Part of a small language model's weights: capped logits.
MLP neurons of a small language model. Each row is named by its layer, matrix (down: output weights) and neuron, and shows model dimensions 48-143. Each number is 50 + 10 x the weight over its row's rms, rounded and kept within 0 to 99. A neuron's up and down rows have the sign that makes its largest values positive.
After each neuron's rows, "fires before" lists the tokens most often just after its 100 highest values on Wikipedia text that the model never trained on.

L12.down458:30 57 42 37 49 57 56 55 51 58 66 56 63 57 56 44 47 51 50 48 60 52 41 43 46 53 48 51 44 45 46 48 48 37 58 53 42 40 44 30 60 46 59 33 36 48 63 68 44 51 68 44 52 44 35 73 47 49 69 67 44 58 54 37 57 51 50 46 51 53 54 48 43 51 40 62 52 52 44 47 40 33 36 49 58 43 39 26 60 32 53 62 47 61 60 41
fires before: " in", " by", " on", " to"

L6.down31:49 27 38 58 50 49 61 53 52 58 62 50 52 37 46 61 44 52 56 60 41 53 46 59 61 52 53 57 54 30 43 42 40 43 54 63 52 38 55 58 54 57 39 44 45 39 38 52 61 58 45 42 49 52 42 40 44 41 68 30 57 44 57 54 64 27 60 49 52 55 58 57 59 57 54 40 33 61 52 34 63 21 60 40 53 64 64 60 58 45 65 60 55 58 37 43
fires before: "s", "on", "Re"

L3.down384:54 53 56 56 37 38 26 43 51 50 47 45 54 56 39 36 45 49 69 61 54 43 31 46 54 57 58 48 59 39 54 57 44 57 69 40 63 42 52 56 47 53 62 60 62 38 47 55 50 54 46 63 57 57 49 48 54 62 42 52 51 47 50 39 45 37 48 53 37 44 62 63 48 48 35 66 53 45 46 54 54 47 41 69 59 66 47 57 64 74 41 42 65 36 33 43
fires before: ",", ".", " and", " of", "s"

L12.down437:63 49 54 36 52 43 57 53 45 62 46 42 52 54 42 38 64 45 47 49 45 56 35 42 53 51 52 52 44 54 34 41 42 59 63 42 51 42 46 62 53 46 40 34 39 50 52 43 62 52 49 32 48 67 52 45 52 52 69 38 41 39 44 59 31 40 32 35 37 54 51 61 46 41 42 52 70 44 52 50 52 62 68 42 51 43 49 60 61 65 49 42 70 65 41 57
fires before: ".", ",", " million", " km"

L12.down81:46 64 58 38 43 54 39 47 35 54 39 49 38 72 68 60 47 36 61 56 34 58 56 60 52 42 58 46 49 37 44 42 43 26 77 52 55 61 66 48 57 43 51 35 70 61 49 43 48 43 50 55 64 53 66 44 69 67 55 33 33 44 52 44 39 47 58 56 38 41 58 55 59 27 63 41 53 44 41 59 58 55 33 60 52 52 45 53 47 48 42 44 65 52 53 60
fires before: ".", "'", "ó"

L10.down212:51 41 55 53 61 32 36 54 41 43 59 40 43 53 56 49 38 68 43 55 63 60 48 46 53 45 60 37 53 53 40 43 38 65 59 47 39 53 49 56 37 33 58 38 38 55 52 44 58 35 37 51 51 37 47 50 56 36 45 53 61 36 40 51 44 51 62 40 66 52 39 54 54 49 62 55 52 37 48 50 57 63 42 52 43 51 53 47 40 52 67 43 51 37 49 60
fires before: "s", "-", "a", "A"

L9.down113:45 52 44 50 51 44 51 60 53 57 41 56 57 60 49 56 61 63 54 35 53 35 49 56 51 58 55 53 55 50 54 55 44 49 52 44 41 49 48 61 47 59 40 41 79 56 43 43 56 54 50 64 39 37 38 59 55 56 30 33 48 56 44 55 52 83 50 58 33 38 50 51 35 39 71 53 46 22 60 47 57 55 50 49 52 50 36 46 40 48 35 55 57 44 64 58
fires before: " |", ".", "\n", " pm", ";"

L2.down40:67 48 39 33 50 42 53 39 28 43 47 45 57 64 73 55 46 52 46 51 34 54 43 49 45 43 36 49 63 35 52 57 46 47 42 52 67 58 47 45 59 45 49 66 65 50 45 64 67 52 52 42 65 36 54 56 57 48 50 65 52 39 41 36 48 45 60 59 71 67 47 67 67 50 41 49 49 55 51 40 56 47 44 58 48 63 47 56 62 60 62 53 67 38 39 66
fires before: "s", " /", "\n", ","

L10.down439:54 45 57 37 54 52 46 46 42 77 49 48 52 44 61 54 41 45 40 54 42 66 44 61 51 56 33 66 29 52 41 39 46 33 52 67 58 59 56 45 56 56 54 53 40 65 42 48 55 74 51 60 55 58 25 40 39 55 47 32 57 48 57 55 56 55 37 31 43 52 47 53 38 65 55 51 53 59 30 47 44 45 36 46 56 60 41 42 65 49 58 48 65 46 56 43
fires before: " |", ",", " votes"

L7.down494:51 45 43 56 39 62 49 51 69 57 38 52 42 58 55 57 53 53 46 41 49 48 62 64 46 59 44 48 39 52 57 49 49 66 50 40 63 43 63 54 67 56 57 63 43 41 35 53 41 46 49 33 44 62 41 53 61 71 52 46 45 57 26 54 45 75 54 49 43 58 47 46 54 64 57 59 54 46 50 48 58 44 40 54 49 56 44 53 58 59 44 35 36 39 68 46
fires before: ".", ",", " of", " and", " in"

L12.down375:48 51 57 39 35 39 49 34 31 41 40 43 38 62 42 52 29 44 41 58 56 33 39 65 36 47 55 45 27 32 49 50 48 42 58 58 35 58 53 60 37 47 59 55 28 51 58 58 36 70 43 45 48 56 53 38 57 37 39 47 52 49 45 34 55 50 41 49 36 63 51 41 41 37 37 41 57 51 55 33 49 60 49 36 65 56 62 61 47 50 57 42 54 59 52 51
fires before: "."

L2.down317:49 45 35 49 28 55 45 43 54 41 50 52 35 76 47 61 63 42 80 43 57 45 45 43 38 43 44 55 48 28 45 51 52 45 54 45 40 60 44 40 47 43 55 68 51 51 56 64 59 55 59 57 39 32 42 61 43 33 41 49 55 55 61 49 52 67 53 65 43 55 64 62 54 51 52 37 14 40 46 40 55 47 44 50 47 46 57 56 49 45 44 42 47 51 50 42
fires before: "-", "The", "(", "=", "In"

L2.down248:63 73 44 55 49 39 51 52 55 60 53 43 57 54 45 45 37 59 63 54 42 50 30 52 45 51 36 48 44 42 49 30 51 46 30 37 49 49 37 58 45 62 42 57 38 38 50 51 63 63 47 39 33 63 50 39 44 49 52 50 39 55 46 63 47 69 58 49 60 50 53 50 42 52 47 49 44 61 50 47 54 34 59 54 33 57 46 55 50 47 58 36 62 45 47 50
fires before: "="

L3.down324:52 44 54 33 54 68 39 63 43 55 60 49 60 35 53 67 42 49 53 46 53 61 49 38 34 45 36 51 32 51 59 37 46 52 52 55 39 43 41 55 60 52 58 59 43 42 51 67 49 38 43 46 59 31 45 58 72 43 47 72 38 42 48 49 47 39 41 57 39 51 48 31 35 57 43 61 34 47 47 50 47 37 55 72 43 63 35 56 49 47 53 44 57 42 45 42
fires before: "-", "|", "The"

L12.down80:31 57 56 40 49 61 60 50 40 58 47 60 40 49 68 31 48 50 50 45 56 63 22 53 55 61 51 43 49 59 43 50 56 65 35 34 47 45 45 66 45 47 31 52 49 61 59 47 31 50 47 44 45 57 58 48 33 49 34 45 48 57 48 43 55 49 66 59 42 39 46 60 48 57 49 44 49 57 50 33 61 37 41 48 38 68 52 42 65 52 44 55 60 49 48 47
fires before: ",", " as"

L10.down213:60 48 57 71 53 62 48 55 71 67 32 54 50 38 48 62 55 57 45 50 56 55 42 59 52 54 57 56 60 40 47 54 44 31 45 54 39 51 44 68 51 49 49 51 59 43 49 63 66 57 51 49 43 37 34 52 55 34 35 37 65 50 60 54 44 55 65 51 61 43 39 55 45 64 54 47 49 24 39 64 33 44 47 56 32 41 62 39 56 45 41 49 50 50 55 46
fires before: "-", "00", "\n"

L12.down466:58 41 56 55 44 50 59 56 41 50 39 49 44 62 54 51 42 44 51 49 51 53 56 59 42 62 51 42 47 49 65 47 48 37 41 47 40 62 57 50 69 40 53 40 38 40 65 56 67 41 63 46 55 33 42 51 67 55 22 32 64 46 36 43 52 61 40 59 40 53 51 53 52 27 72 51 46 51 50 46 49 55 47 47 62 31 64 65 51 50 58 48 48 24 64 62
fires before: "on", " |", ")", "ons", ".", " later"

L9.down414:50 49 49 36 60 47 50 44 56 52 45 52 55 59 44 55 48 56 69 35 43 55 52 46 38 59 37 61 50 59 56 49 41 41 23 43 61 53 50 43 61 62 40 30 44 52 51 54 55 49 36 36 62 65 48 60 57 52 47 43 58 46 65 59 45 42 68 56 46 54 61 53 58 65 21 32 48 58 36 55 44 53 46 53 60 58 58 42 31 53 49 59 68 59 51 40
fires before: "=", "\n"

L3.down41:51 48 55 50 45 45 37 54 44 72 74 45 47 40 35 29 61 62 41 51 53 60 45 54 60 41 52 42 27 54 62 45 58 51 68 53 65 46 61 50 54 44 50 37 64 44 45 49 48 51 50 40 36 57 52 47 57 42 47 59 56 53 48 70 58 45 66 51 67 59 45 53 38 39 47 45 42 58 43 46 55 65 65 49 37 47 53 67 46 41 47 63 57 32 53 47
fires before: " |", "%", "–", " ("

L4.down440:52 57 54 49 50 35 60 56 56 52 30 40 48 68 58 57 49 54 43 47 45 49 52 45 64 53 43 36 61 56 59 61 64 51 46 38 45 50 41 52 56 38 43 42 54 23 45 70 52 48 31 36 65 52 62 47 53 43 21 60 36 62 60 51 58 46 55 48 67 51 53 47 50 51 41 46 53 60 46 52 53 43 51 47 49 63 62 53 40 61 66 51 45 39 59 32
fires before: "=", "\n", "\n\n"

L4.down5:29 50 45 41 53 70 48 52 48 51 47 40 67 43 57 43 44 49 50 61 59 77 61 67 61 22 61 71 51 47 41 42 67 57 52 55 28 34 64 51 43 32 39 64 37 53 56 38 40 45 33 44 38 60 35 45 49 42 59 55 51 56 55 53 41 52 56 49 47 51 49 74 27 50 50 60 40 51 46 48 61 60 40 56 51 48 61 40 39 56 59 69 50 52 57 50
fires before: "-"

L7.down278:57 40 52 46 27 71 44 40 68 47 70 53 46 45 32 53 61 50 43 49 46 41 30 49 52 54 54 52 50 53 59 58 58 41 54 59 59 44 40 40 41 52 47 36 53 47 48 57 51 45 49 44 41 36 45 44 40 41 39 40 53 55 54 76 53 44 65 53 54 60 46 62 47 37 52 42 34 41 34 45 50 42 44 47 43 46 63 41 57 49 41 37 43 44 50 43
fires before: "=", "\n", "\n\n"

L10.down18:45 47 63 43 35 65 52 63 54 56 48 54 53 48 47 41 71 47 38 58 61 54 48 50 50 55 49 47 35 58 53 40 59 41 43 62 42 46 47 46 59 55 51 39 46 36 48 67 61 47 60 50 48 48 45 56 63 51 47 63 63 50 57 62 57 62 65 45 35 56 52 71 44 52 23 49 48 47 49 47 54 63 60 57 20 42 53 39 61 32 43 58 44 44 42 50
fires before: " in", " from", ",", " on", " with"

L4.down313:46 53 64 49 66 58 65 61 49 33 69 60 41 48 38 51 32 61 69 53 51 39 56 54 48 59 48 47 55 41 54 47 48 73 53 57 31 39 64 35 49 61 38 41 50 52 52 46 47 55 52 58 31 43 45 47 62 58 54 69 36 43 65 53 55 44 66 67 54 40 43 34 38 38 46 53 48 38 58 51 37 38 44 59 46 54 40 60 66 38 39 50 51 49 52 38
fires before: "=", "In", "at", "He", "After"

L2.down128:46 53 45 37 52 33 58 52 38 54 51 35 43 78 69 50 29 57 45 54 44 37 51 41 26 56 44 60 42 44 45 59 51 52 59 46 40 35 49 40 56 55 50 53 62 58 43 42 58 60 63 61 68 35 44 49 33 24 36 60 44 47 46 36 53 50 55 41 37 53 53 55 54 52 41 55 50 49 58 43 54 39 45 57 49 59 57 48 63 46 66 54 32 47 46 61
fires before: "s", "t"

L12.down500:56 48 48 36 57 49 38 43 59 70 39 42 41 75 35 46 56 50 47 30 42 59 47 61 54 36 51 43 31 41 49 33 41 56 53 50 69 43 60 49 73 46 52 55 58 43 54 48 45 66 59 44 60 55 51 34 59 61 71 47 51 41 53 47 43 43 46 41 48 53 51 41 50 63 38 57 59 76 52 53 43 45 53 54 62 29 56 54 52 37 56 45 47 41 60 45
fires before: "."

L3.down198:50 50 55 39 47 41 59 58 41 69 39 22 72 41 64 43 44 51 60 39 46 50 76 52 47 40 43 48 68 40 43 36 49 54 54 47 46 55 49 44 45 46 48 53 49 54 47 54 49 32 36 49 53 66 52 58 39 46 59 48 52 33 44 47 52 49 38 47 35 48 75 59 30 32 43 46 60 37 42 45 57 41 58 62 44 45 62 52 44 41 28 55 64 37 48 55
fires before: "-"

L4.down435:58 61 34 66 42 41 64 49 41 67 48 76 52 60 54 44 66 45 40 55 51 48 29 51 56 50 40 60 56 60 50 39 38 36 32 57 55 62 56 62 43 50 65 48 52 36 50 37 46 45 49 37 40 65 43 70 36 56 54 41 45 41 36 58 67 60 44 45 59 43 58 49 53 53 46 60 47 39 49 49 68 42 51 49 49 64 40 53 52 54 41 36 61 38 57 52
fires before: "=", "ject", ":", " were", "te", " ("

L2.down267:68 57 67 43 59 57 35 50 63 55 54 41 56 47 48 51 45 39 53 73 48 44 60 44 58 32 51 26 40 47 64 43 61 48 63 46 53 54 39 53 68 64 66 56 50 39 44 67 55 50 45 51 52 57 74 57 65 53 54 44 49 48 55 45 41 59 58 40 44 53 50 41 49 43 53 53 46 45 58 60 44 57 41 67 34 40 45 48 65 58 55 37 40 48 35 31
fires before: " |", "–", ";", ":", "p"

L4.down84:44 62 36 55 45 37 55 49 43 55 79 52 56 64 62 45 48 49 36 48 48 64 42 49 60 53 62 43 40 41 42 51 48 46 43 44 33 35 71 49 56 48 51 50 49 60 52 47 49 37 48 50 72 45 46 55 53 59 49 62 54 60 50 48 54 54 61 34 35 53 56 40 51 30 72 43 44 60 63 62 51 44 52 68 60 40 75 38 48 39 56 51 67 61 67 48
fires before: " –", " medal", " lit", ":", " of", " |"

L3.down188:50 35 44 33 69 62 27 50 75 57 56 54 40 48 58 51 56 64 55 67 58 58 50 56 52 54 49 58 51 50 60 57 49 62 51 51 36 30 43 41 58 50 56 57 49 48 60 48 37 57 30 24 56 62 42 48 47 60 50 70 57 54 51 41 64 53 49 50 51 39 53 52 55 43 31 63 33 55 43 58 58 45 59 69 63 42 53 50 60 51 54 48 55 28 48 47
fires before: ")", "–", ".", ",", " |", "-"

L4.down400:44 72 61 58 33 45 53 31 51 60 50 42 43 67 41 71 49 51 44 51 51 53 23 47 48 72 42 47 51 38 46 58 49 52 52 61 46 58 57 45 36 34 48 46 31 49 61 51 32 60 50 34 49 41 50 70 44 35 53 40 48 58 55 54 45 48 54 55 47 71 45 33 35 54 41 49 41 51 54 52 69 46 40 67 46 41 58 38 59 49 67 50 49 49 61 53
fires before: " |", "=", ":", "r"

L9.down298:50 56 47 50 58 62 37 51 67 59 38 66 41 58 35 40 44 59 55 58 67 42 56 42 67 47 52 41 50 52 45 55 41 45 42 47 69 58 50 50 71 54 65 68 51 50 43 44 53 64 40 59 63 51 47 54 63 51 42 43 74 56 53 52 47 49 58 45 46 56 43 46 53 59 40 47 46 54 51 62 73 48 59 47 26 63 43 53 55 39 44 43 50 34 50 49
fires before: " |", ",", ")", " to", " –"

L2.down439:54 54 62 59 60 61 31 51 70 72 64 52 42 54 51 45 54 72 61 45 45 57 57 47 67 50 57 30 44 51 62 46 59 48 50 58 47 40 71 39 56 41 57 38 45 50 45 61 50 41 48 39 40 54 72 43 61 32 45 55 52 39 38 57 43 43 70 53 64 57 70 58 52 39 40 61 41 42 50 47 59 46 52 57 34 39 45 52 48 64 55 42 56 40 49 36
fires before: "–", " |", ".", ",", ":"

L10.down278:51 44 50 45 40 53 80 49 51 56 55 50 33 65 59 53 41 58 60 62 48 50 42 66 47 49 57 49 70 31 60 47 35 61 42 46 58 39 83 49 39 38 67 30 44 46 74 28 57 38 56 50 56 49 48 65 29 53 56 50 45 53 29 45 58 39 63 47 55 52 44 51 52 51 63 50 51 77 53 43 56 57 35 60 53 43 45 43 53 41 67 55 40 47 29 43
fires before: " of", "\n", "\n\n", "=", ":"

L10.down145:56 63 48 59 54 56 57 73 62 34 49 48 54 36 58 51 44 53 54 46 38 48 40 59 46 40 50 46 46 61 60 34 46 57 53 55 49 44 58 51 72 49 50 44 54 39 47 67 72 26 72 30 45 32 46 48 84 36 57 67 65 45 49 43 42 56 64 53 46 60 74 55 54 34 45 50 38 42 57 56 27 50 44 42 53 57 48 54 43 39 46 39 48 56 47 48
fires before: "-"

L2.down212:41 52 67 47 58 26 43 49 68 49 23 60 65 53 49 61 56 62 58 51 36 51 39 65 62 43 51 49 39 43 58 65 51 40 34 63 49 38 35 49 47 49 50 49 43 49 59 56 42 58 52 21 55 46 44 52 50 49 34 45 34 45 49 61 56 59 53 59 58 56 44 55 53 39 29 60 42 53 46 35 62 50 36 52 46 44 51 58 57 47 56 49 47 50 51 44
fires before: "\n", "\n\n", "="

L2.down153:42 65 50 64 65 43 67 54 58 55 37 62 50 68 48 60 47 66 53 42 45 42 45 43 55 61 54 63 45 60 77 67 42 51 25 56 59 44 48 59 41 48 55 49 53 63 49 53 58 50 40 39 33 59 37 34 49 46 55 46 56 56 59 68 52 59 46 56 51 48 66 36 34 50 57 38 65 39 52 41 52 42 47 48 63 52 52 42 42 64 51 22 54 58 51 39
fires before: "=", " |", " votes"

L12.down123:55 44 51 50 25 54 62 49 66 55 48 50 59 59 57 49 41 62 55 39 38 44 36 56 62 29 42 50 53 45 56 46 38 49 74 42 60 32 55 53 46 51 53 46 49 43 45 68 65 41 57 43 62 49 52 52 50 39 35 72 57 58 49 38 32 44 53 53 53 63 55 46 45 50 29 70 57 51 41 46 53 62 40 68 50 43 54 41 46 43 38 59 58 53 57 55
fires before: " |", ";", "."

L12.down278:44 55 57 47 51 46 44 48 36 53 48 53 36 50 32 42 28 48 47 47 46 62 62 67 50 51 43 38 50 47 42 50 47 28 36 37 37 53 72 53 54 59 62 41 35 66 46 67 40 37 59 38 55 55 47 46 51 38 57 54 34 33 46 48 59 43 50 46 57 41 52 66 66 66 42 50 59 52 44 38 36 41 52 44 59 54 43 47 44 57 67 51 64 64 27 55
fires before: ".", ",", "s", " and"

L6.down38:48 53 52 41 40 42 45 52 52 69 37 50 55 38 37 59 38 35 47 56 30 55 46 43 47 45 39 53 71 46 24 47 35 40 61 41 52 48 54 55 46 51 62 52 22 54 50 50 53 51 51 37 59 60 38 62 57 29 63 62 51 36 50 49 49 35 46 59 66 37 54 51 62 49 59 42 53 54 38 39 63 61 36 50 45 49 59 61 39 55 60 38 51 39 27 46
fires before: "s"

L2.down484:44 38 55 71 41 53 49 43 53 42 48 55 50 44 52 58 61 56 54 59 58 42 42 39 65 51 56 42 56 36 52 45 35 38 61 65 51 32 55 50 48 53 47 36 66 50 40 59 40 72 44 52 69 43 77 54 61 61 33 46 57 40 33 29 54 39 40 47 57 65 40 50 45 25 42 36 52 54 49 57 37 49 54 43 50 46 53 67 47 39 49 57 60 35 51 41
fires before: ".", "A", "d", "D"

L7.down88:62 63 50 62 47 41 52 58 39 45 51 60 54 72 38 46 40 60 47 43 59 32 53 48 47 49 38 28 55 33 39 43 60 62 57 48 56 51 52 41 60 36 56 72 46 58 54 50 50 76 63 39 52 31 52 44 56 40 61 44 30 53 42 56 38 53 60 47 43 59 60 53 47 43 59 59 39 42 53 50 27 54 65 61 52 45 41 47 48 44 56 39 53 44 34 37
fires before: ")", "–", "-"

L12.down265:46 61 62 36 43 45 40 38 67 50 30 48 47 32 59 66 56 50 50 54 40 57 52 48 60 42 51 45 62 56 31 52 50 75 49 57 48 47 55 52 63 60 53 51 59 50 55 55 64 47 40 39 49 49 47 63 74 42 52 72 45 34 57 54 46 41 59 37 47 42 51 36 47 52 48 46 53 48 56 57 45 48 56 50 50 31 53 48 53 30 44 40 46 51 21 63
fires before: ".", ",", " and", ")", "–"

L2.down11:50 41 55 50 49 42 37 59 58 55 21 56 43 48 51 63 50 46 46 58 46 36 49 29 53 46 42 60 61 35 42 57 57 57 54 47 34 50 40 37 50 59 52 39 44 36 41 55 36 59 36 39 53 50 55 48 51 54 22 65 48 60 57 38 53 64 52 60 45 51 60 61 53 59 45 54 27 60 58 56 71 30 52 50 29 36 53 55 53 56 51 61 53 34 43 42
fires before: "\n", "=", "\n\n"

L12.down377:30 59 52 39 47 57 52 50 37 67 54 62 39 47 56 59 45 53 62 44 64 45 44 54 53 66 52 51 52 42 49 49 33 44 46 35 25 46 57 38 75 49 52 52 26 42 66 37 50 64 44 45 51 40 27 44 54 55 53 31 51 40 36 43 47 39 59 43 58 46 47 46 59 55 60 56 51 61 49 48 54 31 38 50 64 56 46 50 56 43 45 39 63 35 41 52
fires before: " to", " with", ","

L4.down473:49 72 51 59 54 58 56 64 58 36 56 51 41 40 49 62 47 51 53 59 38 37 44 44 60 55 40 61 49 58 68 44 57 59 22 63 43 47 38 55 44 54 62 40 39 39 41 56 57 71 22 49 52 45 50 45 46 63 52 68 42 52 34 63 54 57 49 58 45 83 46 34 58 29 38 52 52 59 46 44 47 54 48 51 33 45 54 42 59 40 63 38 64 57 61 47
fires before: " |", " Format", " Label"

L12.down304:48 45 43 51 32 51 56 48 46 51 50 47 53 50 49 65 48 54 53 55 56 47 40 49 56 40 68 44 54 32 41 47 55 46 51 47 53 37 58 48 44 65 65 52 40 23 55 65 54 57 68 50 56 55 39 34 51 40 40 53 61 56 47 47 52 34 45 34 50 33 58 58 46 41 37 57 62 74 48 67 45 52 32 54 68 62 43 45 46 57 52 56 57 40 67 54
fires before: ".", "%"

L3.down17:44 66 49 60 41 35 57 56 29 60 51 50 33 42 63 47 44 51 43 68 52 58 49 39 50 51 50 63 70 37 65 53 59 46 56 33 40 43 61 42 31 37 56 46 32 44 35 54 57 62 46 46 62 48 26 62 36 59 35 53 59 32 64 66 44 60 47 59 46 48 67 56 80 38 41 43 54 46 34 65 53 49 34 41 53 43 38 60 40 49 64 44 50 42 50 57
fires before: "%", " (", " |"

L12.down83:42 44 48 35 39 53 51 56 38 29 53 29 42 23 62 53 35 42 50 51 37 38 67 34 44 47 37 47 58 48 50 67 52 60 67 42 51 61 42 47 72 59 44 47 55 46 67 57 58 39 51 51 52 39 59 58 57 51 46 52 55 35 52 45 47 58 51 69 42 60 58 38 44 58 60 72 48 25 46 42 48 62 56 40 52 45 58 54 48 47 44 62 27 52 51 44
fires before: "-", "up", "offs", "out", "th"

L7.down8:55 49 50 62 45 25 44 53 55 46 49 44 42 63 22 61 45 60 49 62 41 39 45 49 59 47 42 61 35 57 60 59 60 52 44 60 41 53 49 54 48 52 54 43 35 53 45 41 52 66 63 58 50 50 37 33 42 55 43 46 49 45 45 51 52 53 48 49 57 49 68 40 34 26 47 58 51 45 53 44 56 33 52 53 56 35 67 43 40 40 38 50 61 52 49 36
fires before: " was", " is", "'", " has"

L10.down285:53 59 52 23 66 28 49 49 43 60 64 50 37 57 47 71 39 43 45 46 46 56 58 58 32 47 52 30 61 61 57 65 32 55 56 58 27 60 51 49 54 64 65 51 42 45 40 42 63 54 39 58 48 51 42 37 35 41 34 46 40 10 42 46 63 50 59 48 52 36 50 41 52 55 55 35 62 50 42 51 59 54 43 53 61 56 63 42 32 36 59 53 50 54 38 50
fires before: "s"

L2.down418:33 51 44 52 55 48 51 73 46 47 62 45 48 59 40 47 41 62 56 56 66 36 43 48 41 56 38 43 45 51 64 55 53 73 55 57 50 55 50 60 51 50 46 68 51 44 59 59 75 73 66 46 38 44 52 72 50 59 49 40 34 29 61 72 54 39 57 54 61 57 71 34 35 57 44 50 43 50 51 41 47 49 55 51 53 53 51 48 40 50 50 44 53 36 52 46
fires before: "-", "The", "(", "=", "In", "On"

L10.down38:47 53 71 36 55 35 35 71 54 42 66 47 50 58 59 46 58 38 65 63 43 39 42 50 51 54 50 43 63 70 64 58 54 69 44 39 56 19 54 58 68 33 53 53 54 41 54 48 37 52 61 47 66 47 50 64 59 39 46 56 47 56 37 46 34 48 58 61 50 68 49 45 52 42 37 55 46 29 46 36 43 74 36 62 46 58 54 37 49 46 49 44 47 37 56 50
fires before: "-", "\n\n", " The", " It"

L12.down400:33 61 56 43 48 22 64 60 56 66 46 37 38 62 50 57 59 48 40 36 51 64 54 48 58 49 55 27 67 39 55 42 42 64 51 55 47 26 49 72 48 39 57 53 36 40 58 64 46 59 31 52 42 52 56 57 48 51 47 45 36 57 46 36 38 46 40 39 56 55 36 42 37 37 64 34 40 46 50 49 58 49 47 62 55 40 65 52 75 38 48 64 43 47 44 57
fires before: "–", ")", " –", " |", "."

L4.down314:41 64 50 56 67 44 47 36 70 64 46 47 46 56 52 43 55 41 39 58 57 36 38 59 58 52 44 44 64 47 50 62 70 42 51 47 61 49 41 71 66 46 52 60 38 58 43 31 55 54 54 53 46 37 43 48 42 57 60 55 52 42 44 56 48 63 39 22 56 41 57 50 47 51 53 49 48 15 33 40 52 62 51 46 47 44 40 38 53 59 55 55 67 56 39 36
fires before: "\n\n", " The", "\"", ")"

L10.down388:42 41 56 35 41 53 58 51 41 55 62 34 53 53 59 69 61 55 63 39 42 45 64 71 56 42 49 49 60 76 41 31 72 61 65 56 44 40 49 52 68 54 55 32 65 48 44 46 40 47 47 42 45 57 61 35 54 46 40 50 42 55 67 55 49 35 46 55 52 72 59 50 59 55 33 49 46 54 42 50 67 58 37 42 47 51 36 45 41 53 51 41 61 49 40 56
fires before: "%", " km", " |", "."

L4.down145:46 60 32 53 61 63 55 57 39 54 21 51 62 54 50 49 46 52 45 54 50 51 53 42 58 52 41 48 59 26 62 50 41 31 37 41 45 34 62 64 51 42 32 47 42 61 42 53 42 46 46 58 61 50 35 47 44 38 35 57 60 55 64 46 39 39 58 64 50 49 60 37 59 58 62 55 68 38 51 59 67 45 54 61 39 60 50 60 38 47 53 57 51 44 50 52
fires before: "-", " |", " –", " ("

L12.down75:54 41 53 45 50 47 71 44 61 57 38 47 58 34 35 46 44 35 46 47 53 42 35 50 43 57 47 50 49 57 36 33 45 64 40 50 48 48 49 45 51 64 23 47 38 53 51 49 55 47 50 51 34 47 61 65 49 48 56 76 51 43 48 66 47 39 56 61 53 61 46 54 43 62 65 55 47 69 68 35 59 49 49 65 38 59 35 51 48 33 42 55 57 41 42 55
fires before: "\n", " and", ",", " ("